Weights of a small transformer language model.
Size: 15 layers, width 256, 6 heads of 64 (3 for keys and values), MLP 704 SwiGLU, vocabulary 1917, 13.5M parameters.
Architecture: RMSNorm before each block, rotary positions, no biases in attention or MLP, untied embeddings.
Training: a variant of Adam for these matrices, 1000M tokens, 7630 steps.
MLP neurons of a small language model. Each row is named by its layer, matrix (gate and up: input weights; down: output weights) and neuron, and shows model dimensions 160-255. Each number is 200 + 20 x the weight over its row's rms, rounded and kept within 0 to 999. A neuron's up and down rows have the sign that makes its largest values positive.
After each neuron's rows, "fires before" lists the tokens most often just after its 100 highest values on Wikipedia text that the model never trained on.

L9.gate496,181,217,217,189,229,206,190,201,204,181,174,180,178,192,221,221,203,184,204,205,228,163,201,181,215,241,198,252,226,192,194,203,201,200,205,165,213,194,210,162,185,201,183,197,234,203,234,213,184,163,180,169,209,185,176,198,190,183,197,193,196,187,195,190,226,200,213,201,202,209,236,176,224,194,214,179,207,197,212,158,186,173,183,194,219,209,211,214,197,235,190,176,206,229,217,186
L9.up496,179,190,242,177,204,164,218,206,191,236,201,177,212,189,184,188,179,179,168,208,200,199,181,189,200,181,197,244,203,206,243,175,211,195,210,187,213,182,162,197,196,197,183,229,198,192,186,162,198,204,206,172,202,202,190,217,210,202,177,210,209,223,185,219,194,226,166,172,186,187,187,180,179,193,203,220,221,228,192,216,194,187,201,209,177,198,226,220,195,158,171,202,187,189,197,219
L9.down496,177,258,202,239,209,169,217,217,219,211,211,153,193,173,198,202,207,200,205,215,204,234,226,166,176,162,218,192,184,184,224,219,211,231,234,201,185,193,169,182,185,187,213,205,209,217,214,195,199,210,158,186,198,192,192,210,175,180,211,206,203,215,188,192,209,167,192,205,203,203,182,190,205,180,207,188,210,179,184,219,189,209,184,183,216,156,176,199,189,173,208,208,206,229,175,169
fires before: " ", "0", "2", "3"

L2.gate374,182,228,185,179,211,224,188,193,206,215,191,154,187,200,213,227,228,207,212,207,207,213,213,216,225,181,156,212,200,209,218,204,182,198,184,200,224,206,218,204,183,171,210,199,163,207,210,195,207,210,189,191,207,167,209,207,180,212,183,173,209,204,190,175,180,220,208,220,194,184,200,177,204,173,230,205,190,189,200,185,172,172,222,211,196,241,233,187,223,180,212,217,222,177,222,169
L2.up374,206,194,175,243,187,212,229,189,190,222,174,195,169,179,163,193,212,221,207,189,209,195,215,181,172,188,211,154,199,163,219,227,224,236,181,193,196,189,191,194,227,210,236,225,197,179,198,203,213,218,217,178,184,205,187,209,232,223,181,218,174,209,200,213,167,181,168,216,190,197,185,206,215,200,208,174,163,214,221,188,188,180,206,195,161,190,190,193,210,202,177,206,216,245,194,189
L2.down374,189,246,172,204,222,226,194,187,197,209,174,165,205,218,198,240,213,216,202,201,217,200,164,155,227,218,197,189,170,210,188,213,187,192,231,172,200,211,174,209,184,202,239,205,187,212,178,209,205,172,221,203,188,212,195,214,198,194,178,189,174,193,214,197,187,178,187,188,185,181,204,199,238,198,233,174,188,213,156,201,185,199,192,195,159,191,225,202,198,231,207,193,231,229,227,142
fires before: " ", ","

L2.gate508,214,178,207,184,187,210,213,198,210,181,212,179,195,207,193,217,180,224,170,199,193,193,196,203,199,214,170,227,194,189,180,192,213,217,196,170,229,236,188,219,230,181,173,210,196,190,190,166,191,204,175,199,226,224,198,235,187,214,219,174,223,227,177,207,198,182,191,193,200,167,225,225,188,194,178,191,216,159,182,188,166,171,226,186,199,197,216,211,221,173,189,202,191,197,219,182
L2.up508,212,168,206,159,200,233,204,202,202,204,194,194,222,190,200,177,199,243,176,197,194,198,233,203,187,227,172,230,177,195,188,182,187,174,192,181,201,189,180,197,214,170,183,208,201,188,207,172,211,169,177,184,218,213,182,241,195,205,201,183,228,200,197,225,194,163,203,167,205,229,192,222,170,200,172,224,222,152,164,218,184,164,215,188,190,157,214,189,189,187,184,202,175,182,173,177
L2.down508,218,179,213,191,192,208,186,203,228,167,206,201,218,193,202,185,218,226,199,170,180,195,234,196,201,226,188,212,163,216,187,188,207,172,190,204,179,189,188,207,218,162,198,223,192,181,215,186,189,197,213,199,213,203,201,217,191,190,208,181,214,200,205,234,184,186,216,201,214,225,206,216,175,216,173,196,205,177,190,213,185,182,201,166,201,173,216,205,187,184,177,199,168,193,204,180
fires before: "iety", "on", "ael", "ial", "in", "ional"

L7.gate429,225,197,184,211,215,199,160,215,245,182,175,227,174,230,189,210,182,227,234,166,233,199,199,225,186,199,188,188,174,244,196,162,199,210,226,205,198,203,225,196,177,224,181,200,165,157,227,182,213,175,204,201,230,202,197,196,192,192,189,197,187,175,216,172,202,220,221,235,203,176,175,222,232,221,213,181,216,202,213,203,219,182,167,227,181,188,194,202,200,204,185,202,182,209,209,204
L7.up429,208,217,187,234,201,181,200,195,186,217,225,175,200,235,181,214,232,160,197,216,175,199,188,194,225,197,201,165,196,207,198,190,198,214,228,194,210,262,222,219,196,176,220,207,171,193,215,212,180,210,190,227,207,195,191,205,202,224,208,175,215,202,215,199,220,228,232,188,173,167,192,204,204,209,180,178,198,202,224,216,216,189,228,159,209,205,199,171,162,239,205,187,203,183,181,207
L7.down429,209,204,186,234,184,175,176,225,163,232,208,206,217,238,166,185,226,226,211,205,205,215,193,214,222,194,169,172,196,206,217,234,221,202,161,202,186,207,220,202,197,213,242,221,157,205,193,228,199,195,162,226,191,169,196,233,192,211,202,158,223,195,210,180,192,225,236,196,168,148,184,208,250,212,202,172,213,201,201,217,186,192,190,198,172,181,198,221,193,217,199,201,196,173,216,195
fires before: "-", "born", " an", " a", "|"

L5.gate6,156,182,215,196,200,165,215,180,261,199,193,216,207,211,212,240,197,206,196,215,224,185,169,197,231,206,161,207,202,192,242,213,190,190,239,209,212,238,208,239,214,197,166,197,219,201,220,211,199,204,200,241,200,224,212,198,230,208,216,259,205,230,217,200,222,204,193,173,189,197,240,197,203,204,215,212,138,220,195,180,187,209,189,171,203,215,183,207,215,193,178,184,210,207,204,217
L5.up6,187,209,184,158,195,197,226,193,200,183,208,186,181,196,208,192,193,201,204,228,196,198,200,199,219,227,185,179,192,171,208,156,224,202,177,195,179,216,233,204,203,170,201,200,190,216,210,166,231,176,216,232,230,189,207,198,248,199,214,206,242,193,192,195,217,191,181,177,193,199,238,202,187,160,218,191,185,216,194,187,172,228,186,174,214,216,191,212,203,189,251,170,197,165,214,206
L5.down6,178,209,207,214,180,211,225,182,222,171,198,184,203,213,209,218,202,186,221,201,202,223,167,188,215,201,201,210,198,211,222,195,214,246,193,185,199,229,212,195,228,213,207,218,189,212,243,177,198,173,277,230,248,190,214,200,223,214,207,205,198,159,201,183,189,184,184,170,190,210,230,208,216,196,208,206,173,227,200,169,191,215,214,190,184,183,188,198,205,179,234,194,188,205,185,228
fires before: " The", " In", "\n\n", " He", " This"

L2.gate286,178,241,201,197,193,188,228,171,207,191,213,194,179,222,200,231,183,204,215,230,212,204,208,199,226,218,193,223,198,204,219,212,208,203,197,178,195,206,195,174,198,202,190,180,174,201,165,213,232,198,171,194,176,172,214,239,200,197,216,222,196,202,141,194,191,198,206,228,188,186,209,167,210,200,198,178,202,237,187,206,184,186,204,222,191,201,229,187,178,194,262,193,198,225,210,178
L2.up286,187,222,215,175,201,202,187,185,184,221,176,185,178,179,193,218,183,196,200,210,230,204,188,169,215,202,219,210,208,211,197,196,232,217,223,183,210,183,192,159,192,183,183,180,190,218,157,222,239,161,196,177,185,202,224,229,186,224,157,215,204,209,162,195,184,208,195,222,200,185,185,181,202,221,214,193,205,247,163,202,180,160,219,238,214,231,219,193,218,215,233,197,206,222,205,207
L2.down286,161,209,207,201,231,194,190,210,208,190,185,209,211,203,215,201,203,176,197,210,185,234,201,174,224,191,179,250,205,208,213,204,176,216,217,211,201,186,175,173,194,200,180,153,191,214,185,206,199,177,173,181,184,203,179,233,158,198,161,206,231,202,208,218,191,195,180,197,217,194,210,169,176,214,219,184,215,205,161,189,170,169,216,214,203,199,238,175,210,192,193,186,193,220,227,224
fires before: " ", ","

L7.gate148,205,219,238,175,187,198,179,194,202,192,236,204,200,170,151,196,195,190,177,212,190,180,170,208,209,256,189,198,213,184,188,187,227,218,230,177,184,235,215,182,228,213,178,239,194,165,198,189,173,203,194,203,218,175,161,182,197,210,206,215,206,213,207,193,199,197,211,198,230,199,179,149,198,169,208,175,208,173,190,165,206,212,224,200,224,206,212,184,213,166,193,212,204,203,226,178
L7.up148,197,206,209,180,239,216,200,173,224,156,242,232,242,225,208,217,234,162,224,190,203,192,221,224,209,199,183,202,232,216,184,221,202,204,210,205,208,190,200,218,233,194,201,188,204,173,211,190,172,180,191,206,159,211,200,215,169,215,221,190,187,191,216,201,201,187,199,183,184,181,231,224,186,209,204,222,215,195,162,241,217,187,207,208,189,218,169,223,233,203,180,198,209,208,192,198
L7.down148,181,232,214,162,213,208,222,208,179,193,241,197,172,233,194,196,200,221,192,204,214,198,207,190,228,217,223,189,207,190,167,193,212,221,196,235,196,204,181,223,219,212,186,218,233,219,270,190,167,187,238,197,180,166,166,205,200,207,218,213,206,196,183,212,184,184,220,184,190,195,183,184,158,155,197,184,194,169,170,213,221,214,200,198,193,242,200,213,200,162,204,209,199,206,215,163
fires before: "iety", "icip", " of", "ial", "ar"

L8.gate526,187,200,203,182,188,209,178,205,165,172,170,228,205,220,187,176,188,188,271,150,176,196,178,206,246,188,204,189,217,210,171,201,187,187,165,147,192,219,184,196,187,223,171,221,183,178,213,162,211,174,193,210,212,168,222,208,196,213,169,164,203,213,165,213,186,182,222,224,219,177,204,211,186,210,184,166,174,190,219,190,180,201,179,217,225,202,178,201,207,173,180,183,227,171,208,178
L8.up526,179,174,244,228,181,208,196,208,182,178,243,218,197,216,134,223,177,211,191,217,216,195,187,199,207,171,178,182,235,199,165,197,213,190,228,177,200,185,220,208,246,185,197,183,229,223,178,177,200,183,220,223,235,186,210,201,222,235,137,186,205,204,200,198,172,193,183,213,189,213,153,173,208,215,215,213,218,194,215,233,218,213,188,240,202,193,189,198,203,213,181,197,182,169,197,199
L8.down526,198,197,221,224,186,206,174,220,202,198,188,227,183,229,172,180,177,231,187,217,208,199,184,184,176,199,189,198,234,199,191,212,177,189,187,188,202,210,168,220,226,178,198,208,179,199,213,169,176,197,213,190,217,181,203,220,237,210,174,186,195,221,190,220,157,178,183,212,198,220,203,204,266,188,208,204,216,183,218,240,191,194,216,186,221,198,196,223,205,215,197,222,219,173,179,195
fires before: "–", " –", ")", " an", "),", " a"

L5.gate168,157,197,189,207,202,224,225,231,216,198,186,209,200,203,223,232,230,189,212,233,220,176,177,220,223,210,210,181,197,159,169,178,225,171,218,182,190,203,184,199,232,161,197,234,201,220,184,159,219,153,215,207,216,232,192,189,196,251,206,220,260,214,192,216,196,231,200,206,198,199,193,202,203,167,216,184,193,203,199,179,193,179,176,239,176,222,192,216,207,204,220,169,209,175,189,203
L5.up168,194,182,184,202,204,194,220,223,208,214,191,190,216,176,203,195,209,186,197,239,221,174,175,216,236,216,188,208,180,203,217,199,207,147,224,236,197,229,221,236,196,184,189,204,193,217,229,214,205,190,205,204,239,201,200,223,202,207,203,194,238,173,238,197,190,225,224,194,174,208,202,166,208,204,219,201,172,201,187,191,199,217,181,218,227,208,166,198,185,174,184,205,203,265,200,194
L5.down168,167,196,201,199,171,178,191,174,211,205,189,166,208,182,196,207,196,212,208,199,206,195,180,197,208,246,178,229,209,188,208,158,198,237,167,189,224,205,206,232,180,224,171,211,180,204,209,208,191,190,217,207,182,192,198,225,168,183,166,200,204,198,242,176,118,184,160,183,182,206,239,214,246,189,178,218,202,188,201,185,185,236,213,188,207,188,164,167,178,189,199,212,186,199,200,197
fires before: " He", " The", " It", " She", " In", " A"

L7.gate373,216,196,191,174,221,195,220,198,226,193,179,222,180,197,167,237,206,201,218,210,215,211,222,197,191,219,206,197,184,194,211,214,191,195,185,210,173,227,210,216,209,188,197,214,210,225,215,206,172,202,186,212,216,195,199,201,227,221,208,236,210,212,184,205,199,195,204,210,217,179,222,220,201,155,239,202,178,231,197,199,203,240,190,176,200,212,179,179,187,208,185,185,223,214,211,210
L7.up373,208,214,228,162,194,224,203,173,211,194,192,199,212,200,178,207,196,180,204,208,218,214,194,170,186,224,189,180,184,167,218,176,221,197,226,193,189,209,226,211,207,229,224,245,196,212,216,156,174,182,205,200,230,173,160,201,232,186,212,202,195,171,213,210,179,198,190,224,250,208,217,206,180,183,214,232,197,217,215,203,183,209,181,175,193,182,226,166,187,178,203,211,188,186,196,194
L7.down373,193,210,206,207,235,218,198,217,226,168,194,199,218,233,202,194,189,201,194,184,189,233,198,197,190,198,201,185,241,164,218,211,200,189,224,189,227,175,235,188,209,215,216,250,191,192,214,180,207,229,230,199,203,182,189,178,196,208,224,204,189,180,231,227,195,189,183,202,183,239,201,217,178,211,217,202,216,222,202,205,218,191,200,170,193,171,230,174,196,205,210,184,189,188,182,185
fires before: "==", "\n\n", "The", " The", " In", "A"